config = dict(
    num_hidden_layers=15,
    hidden_size=192,
    num_attention_heads=6,
    num_key_value_heads=6,
    head_dim=32,
    intermediate_size=768,
    vocab_size=528,
    hidden_act='gelu',
    norm='rmsnorm',
    norm_place='pre',
    norm_eps=1e-05,
    positions='learned',
    qk_norm=False,
    attn_scale=0.177,
    bias='none',
    tie_word_embeddings=True,
    parallel_block=False,
    init='trunc',
    init_std_qkv=0.0361,
    init_std_o=0.00658,
    init_std_up=0.0361,
    init_std_down=0.00658,
    optimizer='muon_variant',
    learning_rate=0.0111,
    lr_mult_o=4.0,
    lr_mult_down=2.0,
    beta1=0.93,
    lr_head=0.00558,
    max_grad_norm=2.0,
    warmup_steps=200,
    schedule='wsd',
    decay_fraction=0.78,
    decay_shape='sqrt',
    final_lr_fraction=0.05,
    batch_tokens=65536,
    max_seq_len=128,
    doc_mask=True,
    train_tokens=292100000,
    max_steps=4458,
    dataset='wikipedia_en',
)
MLP neurons of a small language model. Each row is named by its layer, matrix (up: input weights; down: output weights) and neuron, and shows model dimensions 16-111. Each number is 500 + 40 x the weight over its row's rms, rounded and kept within 0 to 999. Numbers have three digits each.
Before each neuron's rows, "fires before" lists the tokens most often just after its 100 highest values on Wikipedia text that the model never trained on; "fires on" lists the tokens most often at its 100 highest values on Wikipedia text that the model never trained on.

fires before: "end", "her", "al", "r", " of", ":"
fires on: "ies", "ri", "at", "em", "er", "el"
L4.up374:552522589460521480543465469451476467462451497554479514507468485519503494490530503528529573471504492557475498515459508454471529478530494554458499573472489443522506501610471465559503476450507425447520526558530537488503439444533454506435536501446448488427399517468492510491555523526571494478
L4.down374:418515486591511486498462458443442526518470523464508505438480466504480503477494468508564499584564520399470516491519523518428507485453506426536513478498408474503481537523470420484497515455503530529510509534454436475463487471474535536493505427475412564561570483532407512492446491555499515584

fires before: "===", "=", "==", "t", "il", "|"
fires on: "\n\n", "ap", "iv", "ment", "ac", "im"
L3.up491:518532448534534533545487561536465519547500551469508461546460491489461477425469508546480460490492526600567440481422518494444490436517448494510516496433468519539537434478489404559547420453531482468487521571503421515500456484485489507559570490468557457485420461479483507475507458465551579543
L3.down491:565591487526508581405446540488536554478509458488567516486499469419467507493393497503448508572497456465512500498526516563457469572522484547510531459543526480474507525479431536560502471478461499461453521520475503490482436541513499469566542479500514482536443514451511531509509547486466532545

fires before: "or", "ic", "l", "f", "ect"
fires on: "f", "ff", "ed", "j", "el", "if"
L3.up112:455460504487438517496483478530508509545562491511465443538451545570498523506487434454512563482475553520525475514502527444553489496460481480508451516484465498495585514508453465480454474505507561442522532561481528536404455505467552500567515505492480465542533448467432556414539563489501525536
L3.down112:525496476479525587509498442429534489506515551542587506423499497477472460464526476464532470537490550570424398513504493505437515515494542454471495468468515455411492510458537499531430477456515484505523477513531542489538512459494507561464534545517555527461490429497543528538494491535427515457

fires before: "|", "d", "20", "s"
fires on: " |\n", " (", "he", "il", "on", " "
L12.up651:535451486552531571503526467468537484507431465515584555469526485519495467463496531498467448510508497514473453513474452484499583520567444525556453602451498528474459455565514565552552539533545497535505491531500481590518491438526498542488553521471430454503529438537447440460494519452514445550
L12.down651:496536498528486501532500477532530544472523478508399403593579535485480467470513472540493562403407484481524497472450492539461521513468613469503487510468434534411479555496540493510528503492499475469531474514487487539483564575471577515580535484544527518556533535461496549482484541514514562464

fires before: "y", "m", "man", "er", "ed"
fires on: "or", "ur", "on", "re", "f", "p"
L9.up70:525537456481466489553468520522492506525536502477383480518487500474482522497513495451499467472551493472515442534504536425535506529441513474504473511536443519439466477526437456519561461538536510534420533477509504461548507506529542464513457483454480462488494508404462451466477471533481571470
L9.down70:495466462542462490536527476531622585405520511477479480463475440540487478402477527430495486423452468533465460531520514464486504571487450519486480544496454523483431504486495426491479496459494495556484492495591494499520413540519472509407450545452522453477432449440449438500497445473518571530

fires before: "s", "ot", "ear", "o", "ort"
fires on: " n", "ran", "en", "pp"
L4.up760:484481516489567481535494466440483496566512428495426541522478482477549469468523486519491534551463521458458492514415548513461476472524479559482482473433468507468528479441423480535488440491471466523579452383533517502481458476536506509464571474495503503506590456589452480486478527455482535582
L4.down760:577486499540533503555525449454517487534493499501511463472489534510409548505506545585531532514495475503441462420595461425529548502537463521491479518554531449491497504422478430512565463436494497571514446456497501485510450508548551523545521504484513503542538490531498467430523550493556535491

fires before: "=", "===", "==", " of", "|", ":"
fires on: "\n\n", "ry", "y"
L4.up590:539552460483500549510415479575536529482467457462483492544518512495519555473433542434505512456541506555622524478445477567526487483499471634481561524521563522583503523457432481519547592476557479472512553533458419498484550547479460467544508497462552534536483497515480539505402540483494551433
L4.down590:548546456543527604508454511470485460492420520532597423541455522537468498519449508480485526531535473538481468558546514488472488498517471543458468472510581489489573451495484496507519502476500530433454485517444488423528506481515462554478551462486485475504456464444528572496455511580474610505

fires before: "l", "se", "so", "d", "st", "g"
fires on: "ub", "ro", "ud", " al"
L4.up677:482514490561483530492476554362482554560467472458459552513526530499459505487470465456497498507480479400559546523440522528503499470497499529517469454588521462462554482528430522527425462542538510480435470472491481484473533509516528508496469500445538415465447538456462486562443516478512535523
L4.down677:513534507527427456476478507466463498517490500472486442505459587524436413545484479476465484473598496501504513520592507435460509455497489488500591509596530524516531542537462518496518496546473534405547505475538559525518486503501565494483513510559440437433485489536442557545457491497519490448

fires before: "h", " of", "ial", "m", " ", ":"
fires on: "ions", "ers", "ent", "ed", "at", "il"
L9.up285:438528537482501474557492530492527430492434530553527482541485467505466577425477521530489529507540539487503535510491453542551516542516528429522501516472480530497507533510509458551556418457520560464513546529485532540557514454501541429505499514464468453535512510540503517521500545465486515476
L9.down285:495518446548540554535443444507510482500462444543541506502489494535511533450494510567472519441535554495493559474491497478472469497499511414505513488483492541488471531458429471436509498502516537492402463506485434490486436564559382532492526553472507549480461530493459445552491525482525530541

fires before: "==", "I", "===", "The", "ity"
fires on: ".\n\n", "v", "un", "==\n"
L4.up746:557470475444539480565526490542454478493528578476545488598505571475478482525502496566558473527516487499507473489510550510452504492545501584518592486448499461427571457485374536555511560518524570587465446500438515493547422434424473508521507536494562409520468622462437534508479458502485466540
L4.down746:616531436496477516530434521473586591495475540506673509464540551500492466496534510467536503538534481536411537493513551484502568447538585521478518428540545506494524475544555603476470556571476516523456464456511506502551521498502493469447486414525495542466539514507539528535557525548490461496

fires before: "ir", "il", "as", "i", "in"
fires on: " f", " se", "e"
L9.up415:560453509442442583485541450511425597576519511498476557558470484602459497458552450527437455461496540511572486554449495536512474535508499545502525478468492479466504477554527567467500500535540555527477563465523465459537572518542479514537558477476484515486496542512562510505434518506496505523
L9.down415:524493480469479482503520540462485494502493461539494533573539517503454543483430580500404443528487524511569503460473433566473499517556572467468474458570481455505436469532611493459523441565534448505493432547511438488491449495476494513489519493553481551519616489513496497535536430501483519472

fires before: " ", " and", " the", " in", " b", "00"
fires on: ","
L11.up233:463463435461577505540556506467486542465545467546457461429532497457484545434546511559491485493553495519559578461460431526379601583498536504474476482468555559502484477472473491429528484482428497558509505534488494457506503455490510473543550460526474496501387495440470521535446531561451632496
L11.down233:455502529531517406548446479515452542530565495541535460597504484556528468505578485550554500482519527478448549437527493488478488506531477503531532472471540493530534497490514390480497531458517454561512583474456558529496567463514540458521430533465517506545525565504487564469522493518458527490

fires before: "t", "er", "{", "ic", "ch", "e"
fires on: "it", "at", "oun", "^", "l", "ad"
L9.up394:517453454516504545560551514530494485554507459518486499508504482497481533561521560558472530479459546530505424481556482534473533496493539511530557552447478515490493517590515459531482464542557467504564493432511497507506478446497511501503487509496486495486451556487527478476460451521502489483
L9.down394:515580465468564483464481504504564446434413446491569486489502497459521495462395450541492462476451528552446519461474494450530477438508491475544519431541504553481526502462511497444493499512479536504572503536516474563545449506493492522468523521556514471548559508529502518512490540449514516540

fires before: "e", "ers", "ou", "es", "ed", "el"
fires on: "v", "iv", "av", "th", "m", "e"
L11.up53:484541594445507574412544478568484431459519441498547556462495513546490493494445558495545479497484462458504480506494532542435586517459506569491496525491519512550480454496473473545564512448540464500530491493499493499501582504473506476480607474479476463531490514466433589507470522519572513589
L11.down53:412472526575504516492545434440495411539480578564560513464534535499480496494492495582409469494543442462453612462499607527497483564485485573470481492508467464497507519454468531441514563455495565479501529520463477485566461512452540525511535521430492539442488450516503570491477494514532538505

fires before: "p", "al", "un", "is", "and"
fires on: "m", "ed", "ou"
L9.up173:474560500501501465447490513472537505527510454522561527529555499526502549506554445542544490454459470484470439504459453503546502556394521533532483560495459515470538525426489531508418470453475543439444570486467563480490490491493491489552504508452509443424421494517506458516480530535500449490
L9.down173:507527566423542563473579517525503517522560546488407496500550519453525465527507447474487559416540463507534508513544485456563524559525544503521541506505494439484499457469514514497545472527448567513529435558531496477490537512496435504548559496522513590509548412554534506478483531472553485485

fires before: " ", "e"
fires on: ",", "ac", "ed"
L5.up504:514527500497526549555508517503481557448455489578482458507472420467489495470485497549446540542507439535511505511462464564500414488503530528549553518517509489526465414487455485548525478448500539509467530516554496439499585501498496463525507474469455529510517516459491384542404496498467504485
L5.down504:580478469491487474581501509481530540471536478537461503477439538470513480419490567607527485462480509535487530451519408453453492534499515472525511575595529557457431525570527520491465521537590449516441462514536534516495540459530484464483463502427549449471512520444543491512539449570474448518

fires before: "ow", "man", "et", "ct", "ial", "m"
fires on: "le", "l", "om", "or", "all"
L4.up495:524438431453497462520586533459504468483516543457491497517459424540475461501553573439562443438548465490544417512452470561509578495400469472534502500460525496428510492552450485467480509524430512544465412474511500531529557491476528500486479519529462521485450463482499519520415536581517449476
L4.down495:484556471604511475463569479486505490491485452533515554458455502518504504520510498608595525511584496534491555461531480491443501531479519436529575579505457517517486491469537503520461517451513536514480445453474436468498432500479539521461576492529553492441497458500570497516530505454511550503

fires before: "st", "c", "s", "p", " D"
fires on: "is", "ir", "===", "t", " r"
L3.up638:484487509497506492570522509495443471616530434524432451487453482464558483476547461402510497498540473525464513484445516527472520464480528538493548594510511485440497486534457488485452518443479438511565524546518507493498447477462520407531528561523549537463489523544457449516506462517487585530
L3.down638:397539471488493481519542531446455470476542448526605495470502490477512477506481525479517514456499487472539501481536492508425457433522460471537504483502567525529479590481489494513542537501449547559408429504432489488493513582519477527503543538535466481463538475531477499445528453526446538490

fires before: "ic", "e", "h", "b", "ov", "ed"
fires on: "v", "o", "ri", " N", "om", " Al"
L12.up735:468491447548548522502552465446547495468541523518441448497487569579541494567474578565526519541539484494453533551532519457525520582466501486454505500440516440430433428478530499517461509473529535508527483518519547463575476524486509436491529514434515479473475487532492460488477506470536479497
L12.down735:506497463539509440479490473518580445470461542515434508502475573500498518597461551557511492519480434488510567495541478525562473523524482475444525457459542431474518441391488481479500466552513510556523537458543506447502464496516452481543516513501470490444526529511417466467546531427506426489

fires before: "or", "3", "6"
fires on: "0", "ist", "5", "th", "if"
L12.up153:548595514495568508430520453567554549460464490550500434587510518336467551524494535541502572449514522481507443529510487569500489460508501565512470552421438501444494470465485443431543546533487462524494488497570468458481520500496539503501512538524538582501495519492484427534580482531439554541
L12.down153:497543477484527464532547456434522544555531480528434439532512515521471534441499522406542550419518544478609521473529521492557478432520420510548469548430475527518434508422481545413494471530508505481536517532537476440563458530512561527505615437528487478472457476494514512542506499432461513551

fires before: "es", "t", "ion", "ation", "k", "ul"
fires on: "an", "it", "uc", "ul", "us"
L8.up492:472544445540504498516469555442501507531440508500441542504476510548522534556470466541521443505495465496551491470499634498527444514594544480445491477493541554497500505496525476467567428525472516465536500527517498379502519566525480468516427537531499541518486470437517555520462523517432516489
L8.down492:500506506489577428467500523442496478571460494580464503472523470490516467515438525506532534471507514530495550527490573519505503504521496538480468461490510461512512447468539506563517533534420596489502505472515504492545457561518486478518458509515531461505479566514474519527464461490464511471

fires before: "is", "id", "ers", "e", "iv"
fires on: "iv", " v", "av", "er", "v"
L7.up649:454502562460524502572517487433437456473508489481576554477528553480485568440484476541495450541425460525509525492465549428480493454549557472513473524505482487544501433468503428493531446459458518547511606495479450512509585497534503496530504494465489485513598475474523494489514470489521546517
L7.down649:449530514535465493513498535487432447459440394460505490474457490555505578543501532509516460520477504458504519574506504512444491453510552527416450537456489523589497508534516560567522539436478502496489542514530489423558443429529563428519540522498555478424484517526520592510532554516508522436

fires before: " ", "\n\n", "|"
fires on: " |", " |\n"
L3.up689:519444547481539517504520542577490492483407465506536509496472507563432494466523430515414539502495496528490399537468518524509473560461495515557488547421513489524492506517534514515504499446423448528528550513514544443489481497514449500520517520486488557516518445426556478562446513493479546530
L3.down689:553483497516452476458443488471547450488468511514531478521509470560500530512618428462473533444614538483476556515458512429453520526510506490488531408505499529551439567426531519484486595487471492466501494531521517490465448461539494519519482534449530572537500498496508460462448417419596540501

fires before: "ch", "ect", "ent", "ce", "u", "ing"
fires on: "d", "ear", "j", "t", "id", "in"
L7.up84:480526444476508577490569478547525438541494441504545471560513491531491463433468534516478501526546562547517452476537591471476489465547509515538482518470537470467545504501508504529468511448540486485517484449449499479505538537539513461529445499483533541531515479509458485545563496470498572513
L7.down84:509508528513564458489555464496422533481510474456529533529472515486443496550469502462501549485425455505475471464483501404489492470512490529422539517487526453473489564505497527524550507549525513505426442439594529559549545529420479519490525477611468502402512475540500509513487557573481451414

fires before: "9", "6", "7", "5", "4", "8"
fires on: "0", "2", "e", "ass", "4"
L7.up1:522533559472503600532475569465517490509515459509513536489521532467515534496422461446544405531455431516497455537454452450485476484426532395582426484520418497420528506561578472481468551433536502415531514546479495476475469498576511505480555502500564503522527477542449495489499597558507519453
L7.down1:466471427545494565462442477514482477549474521555548443542484531429441476577478533489496520500546495470531582460583545536459509495425516499557501523562557517465479485487520532502492500504462530577497450480561483534494544472486570530524502457529472535459493508512561484568459487556541483578

fires before: "t", "f", "ac", "ay", "s", "c"
fires on: " con", " pro", "l", " ex", " pl", "al"
L5.up365:565595530502445531543495477464510498546562461455509549525440517492417502468457512459457466521491531442532535419481464471505613551506479587528481497515510452491589518562469449550567516542489539447497546521573445506458497509501498465588487481528500523460458475487556504525402496444496523521
L5.down365:483482462433521523465530504475509582536460461474507462493499434462504498569399491480483459512554566483459526508566488566501558506536542468488503470495548501537553524498483537481554500524489538376543543445511494500488465538474507453517437500488487552513533485467569584444482526516516587493

fires before: "c", "en", "t", "ent", "ber", "f"
fires on: "i", "y", " o"
L7.up510:467459547497509457521536488488435501480504483530467545534505556477460564481556468466414517439514555501497473546493463506488553502447457485595537440562485470490474473503492528559520443515519467467564519500534502477457497492385488482505509455464517551494517394519537438526464546491543514465
L7.down510:454486553515483440474465535470478560519513554505522492535501506569461497583451526463523476571506529493457548524524484537515519484501521470447466557517553499498541510477504571515481550544464488518555472486493471480479506470521499508474563453616510529434509602517545541536524502459550501600

fires before: "t", "and", "it", "n", "y", "es"
fires on: "il", "l", "ul", "ol", "e", "her"
L9.up594:469500449512394540502523477528483457466506472507491506524463502549574502459501441485507498621500462501510489455470489480536605557414499460510419545564512513546521526527481490497506526496594515529545466511405507515513511488443516527437514536497588414484519497466459532483498518558435462456
L9.down594:481475429434506506393501501492549458517429519509544456481503497467492465473407483539516521520496453499474538495493485497557440575483517472433480456465540569514489550536433496572440583413456505431543534473484516549596544506516577497493532498469515437473485485493531478494467492500546508485

fires before: "i", "ember", "ity", "ent", "e", "ic"
fires on: "v", "ov", "un"
L3.up378:483504448494570518492501514525477501480525505478558553525528512453384491503511455531548531506508526523527552538498472501443494527514538569530532483401491484452529449475490431454540530449520439539474509533457545542503575463506498544534541512485507503480478525525524540480500523498495487489
L3.down378:502440519534469501447474501494523548519444490524557545506491494575460479446508556456577510516436464515506551488478519470476479461533607421508516435572560489550475491565496594516461497552573479451516417484500460467424505421497574452518532550521469465483490487526542535533451483503513517377

fires before: "n", "v", "ew", "ies", "ion"
fires on: "er", "ig", "i", "ess", "ect", "ter"
L7.up581:531562565495526503440453505481506507456453449530447593587546498470451482500558480484530457526395437501555483552490502482469560496515523534517519526502531463482513583516498426485522483526560483422495489532457484563568451510492496458508448541388559483528442436452483485484562515529547526545
L7.down581:547510575513470459484498491400480440418451558489492435493510538517503498569475480442477458518525525408486513452494507440460535469550489481536510500546514521484374434482465501506437509519473499459549493505542503496433459493469473547485522582485483507580579458512484495531448422578445526572

fires before: "o", "e", "ov", "ay", "ic"
fires on: "w", " F", " N", " M", "l"
L12.up33:452481511513474594435463467466489448490546500526494420482488461511444518590563471510557502579472571530495528547522493572547556499530481528499548478463415503497469493516526493538536453466553466514482485525505491544467478492510572506493503488453569459597487511470481517474454583468458492498
L12.down33:599497488546494511537475474472514454485434502510491445493541519502490471424525500472503494548461521545471464589535447456509468510511394521496496525468484481533519527536537463483528394532471401471552456483489584451494465474474583497484476514414487471507555430513572512513523477453491523474

fires before: "|---|---", "ou", "|", "|---", "it"
fires on: "r", "|---|---", "s", "|---"
L3.up635:529431524540501556487600437473422502503445478516479474519476482477462491457490412517539468471519498564381483504507558590472499508522498479533512488482526495525496526510465391543503536525482496514408506479529484603487473455442438530560585455500466496540509489475523504496471473477524515533
L3.down635:569393575481449560434483529513562501474449485460458528509539534460454442522540419527454504468520488489424468527506469443466527487467465465529506471511505564439487480504503456506542524552530519489494557595508500495478538465442448527564530439452493423486515538535562485487543481524515527493

fires before: " ", "r"
fires on: " |", "ur", " st", "end"
L9.up420:483501521539488451539519536495459470454589455513534477543388461500463528518518445498484485439494503521552548589530416527425552511489593432485399538535509527522514487532543459530570564459493478497508588543485558454422489450498495527532517468422563548450507480421468503514489478472527538503
L9.down420:535521472453513452377455395515527549496472526448525523485511471529548477530536490469528548466532542540544573426492463453490523553582484533521476523384521487510531464511573470498500460502410524468514503528487547496525566434523506554532504533493492507507484505487576419496504456498529557537

fires before: "ed", "ent", "e", "es", "en", "ing"
fires on: "id", "z", "u", "e", "t", "er"
L7.up148:520534529511492508467498489528527462526490468496500494537497496470485521402462556495543485487491504470525489616462549542372535523544470471551538467497562450513453451613513527505434509586524542491523534476452430479519508505492546523531439488538545524534502528519508525482470535499426494469
L7.down148:566493542453554496499488471489511548518515538418516553501495485475586473481480492411486523474522487517473475519528505427582477525525463560509486507406494488509532597500470480531528465438498546437534470468532484413567550462490445448501481521524436531535466472479553481547531513558556514481

fires before: "d", "s", "t", "um", "se", "ld"
fires on: "on", "ou", "oun", "he", "b", "en"
L8.up722:454521514517549520474481506478524408558472451490487533531523541476460527465492548506432486467504443471484455491502556485536551464494462604508494538498620607468514454506458507543525482458469438408494517500555490519510476477470520559441532454466435532505450443595507506478463506456497499558
L8.down722:497521560454495516485508542500546518494500523538504512443552472485587508568529503581509518405524483506482466509467445456550505485512511506509506465498525510500467522444510532555564552424546547541486496526579464538450461385511505468479464506483559477441554418467543459482618556505492564494

fires before: "ic", "and", "un", "is", "on", "ish"
fires on: "m", "l", "u", "ol"
L12.up279:465578463548593515435530471496481459467536541512487515458506505512533465476552511511529549512492452511451505538517555502516505574457504518486454513439505495548502487456529499511463537401440480502561469547427501538535485602522475440567435482492487438482522525487513489546523562557472499538
L12.down279:503501485460517498556416441461500490523491467494509521470530500467446467528532472460463468582436496488548420485497497514565458575488464496417464489479542484534495493548515572484553507537434559478512484528532443531394515485475506451534530503570482588458505407454539512499500473553457551562

fires before: "|", "es", "ub", "==", "==\n", " "
fires on: "l", "\n\n", " |\n", ")", "==", "so"
L11.up571:532468391486593529449438564479475525489515516432540536483592562496506509517536511519493465489520423415442530513464538488503507502516560490496482531504474430527531561510537453502517557484463531523513501570459466580587562562452544443489433491456541532528484479509484434500493481467449550505
L11.down571:568514487454546493501527536429532500466557498502552444501471501537456502412521497522558527565472528547430469515551452442507453502519419515522528526519499482469499561554478487510500521519513511507526534558496523517640543544499474531485489507495537475522536517507528553540469473535485582514

fires before: "2", "5", "7", "9", "3"
fires on: "5", "3", "4", "0"
L9.up730:539539537423513516565537498527434444503453488579476543519505497373525534527519498427433541541549463490502446568497503481499475559476541446492511539464539510489497472539537506512537526514522476552536549543543465522450470493561565513537447512459530477430514493542510425540507477515519493534
L9.down730:491472441505519543493449489566485570572517502539508516501511487409533529538480532428516513499503439473450551479450504435497446500549482542498453436576599536438568516496518523419529480491533536544486519525470523463521500565512459538532532523503486529514443513534491467521507427545558473542

fires before: "p", "iv", "c", "ed", " the", "ol"
fires on: "ce", "is", "s", "ing"
L4.up11:551551506524466474502531462480514443560454473488508500553557530538573549438515422539505394480444525436532502498496543483494523476533494506537504448448491473508472493519441559532540481513507474520559522545541516498564428525461478497529502581485547503516515521505471468540494487530399472522
L4.down11:473470535506486511501531408551551502498506489478513571521500484513478446512471466496533560573410458559510477500451529485489540486483537484528523495498507513537561477479524585522560435515501499521508473457463506536496578474436461462489553502515480474481469552432462518516496484527471504514

fires before: "e", "es", "ent", "p", "ic", "ay"
fires on: "l", "re", "ou", "od", "us", "res"
L9.up588:538498552507416555480483468487527546440492508529524532477465467445407492577533476509540468501480449468574567509480540491503550482505516478578497534511444497552498436534515470443519503503498483513485489537493491484484499503516439455498490503518521486530461504526511450603417437405477490452
L9.down588:509489445558514463485427514438512502480484530493545499485485491506522557524479515526497447600496452513500486581490512434506478491452476500511486512527433434572537541474484515479520525462513520515508519434510479431504563478552531431544417497546473499537524514541502565391466501478432536540

fires before: "y", "ic", "ia", "i"
fires on: "if", "or", "b", "man", "on"
L12.up302:456547498474468484493520505558498489573418483497512500434491420482497534505537491496519486476440413515558470553549518454490474530563492548400454553483422570466509514485400487475465479457482515505479473480558471480492457525492460446459448515434513536486522484460447495411468475496496451576
L12.down302:490532496495551457524444487496511534456481495516518550532527482477536508504504478441432495420570520565482466529506534438560516586494529485433442541457432527477446494508478442502537547481490459512523560526574452471514419488483477455478428512416528536476467433467446459497554497483527445419

fires before: "y", "i", "or"
fires on: "or", "el", "if", "ur", "b", "-"
L11.up655:503503466501443515481544529561423505587524493482423490464464455523489562490542520499549476504483486462447422454490480490528530475506526604500442448524539473511540480458460598452497478477511508461467530512547506498465476553529543485507483566508465495472538445526471438431548410497573549476
L11.down655:457535503426506527445508479492443507487465559521486546478509510506497418458503515511474554468538425489644531579498517510489538558551489509518443497524425529458452523475524559534470468442486465527524449488596508552518459565482443526517468519558566524467455504442479532543438520557520516385

fires before: "n", "t", "el", "ts", "e", "ub"
fires on: "h", "p", "v", "oun", "f", "ep"
L7.up28:457546523519616456467533461515508452556492535518484493483455463502531483445547555499483397545527471566493436512494520528495437463536534549520479510493519513538511494487492473528593415456460438443481488571479512513451477559494457492559529481490498502532511579524444478539553471529501479530
L7.down28:547539540432497515557603560472521464469448525463514538482464544502515491557498502573538477522505494497484486518485454398457448481486454445535466470449538476467562495483426493459400465498551522510542488529536494548532444498420464588463482452470529577457493523432539458512519459536465501523

fires before: "n", "e", "h"
fires on: "w", "ig", "ow", "her", "ter", "ac"
L7.up7:515466513385521431472497513455425449442507492468488509562422504500513461451572425556468517527511483465423522466584542538494520441450471561512462484465494448470464547526484500466528444498499524522541492456524476521551531503604469487460491490501494467524509489465491499511508501514434550566
L7.down7:519524440468550541414501490551605535492431549456487518545488478525529497604471508471484473536448463400440559516515464536527381487495521457503485521496594497539496478576483517517414483501460532459590539522482481484486511475474504494520462509481545534534489523455504449504488475414392536570

fires before: "s", " a", "c", "ce", "om"
fires on: "ran", "ut", " is", "uc", "ell", "pp"
L3.up365:488515514487456586506424534461444477515447458534558507512541498514521506464443518487503549547477495448500475554473504498481488542495520487379530526528484535476545480564516458453494506453472475487581525528457474471486531490534542441510604535444528510597496492521501463459517551529507533551
L3.down365:495495500564565507508466461483549497524465480540520478515516469481492566540527485491527488505508563540545508505432479523545578455566467444437474466473507551486465466438445498548534446517535476502494452419538531503546497499503505484451507500532499471443436488579523525450506543444480479487

fires before: "s", "ion", "c", "p", "ab"
fires on: "is", "ran", "s", "an", " re"
L4.up726:533477483468558493480581468483469522535482501498481559571508500541490569445490407424446456523496466594522521449482491499501449429521517493484520457529554451476490407506449449575479484572491516471559535548510428513447424552429496506516568586499453535482548436499442541513502546504506489496
L4.down726:513497541543521476448514556538595530497496467512617430511467488564430486536458523514457586519491499476450489500505514539464535495492491545526494539528485496483518485422534531485517541541434524524479425485528541486458525429488475530462549486494553496449531534529501537493517516498519546480

fires before: "ct", "im", "e", "or", "es"
fires on: "o", " t", "re", "u", "a"
L8.up301:500564538481516472480473519539469446536545437525508509531473464505553549452517506508517469511507492497486467553457537577525468462488500459432500424440477509501430501447470445477476566453486447517503474510537489480554590547502512500439509424501478593485457592475548454538434550579516507514
L8.down301:457510519457530586454414562551453526520478478484462512498520462526492538485417488578498500450514474503532484544526500450541534485478505430479527515460497512534495515463457513433482510502499512548533499528537454422550507524479453499526527544520545571508540573529490456458409496557506503445

fires before: "ay", "=", "ac", "P", "an", "C"
fires on: "\n\n", " pl", "l", "so", " r"
L9.up536:536506532480509527452439499524481525544497431450512467484501520404540515493434577485446523518497510505449519476539496563388475494491418524563504506458586519504565463515480484493524471509586545505452502477466484465473485519445498452541539480493506528491429485523558519531449513407514501482
L9.down536:495455454481497539499490516454549557563458499448562526508491514498495536491478464481451524552493531594519542579539554522467503597501481488511453480532607470525478509517417441473580484573555462488504494438384508591486466520444512526589472483481475522524483543468507495529544465472503521485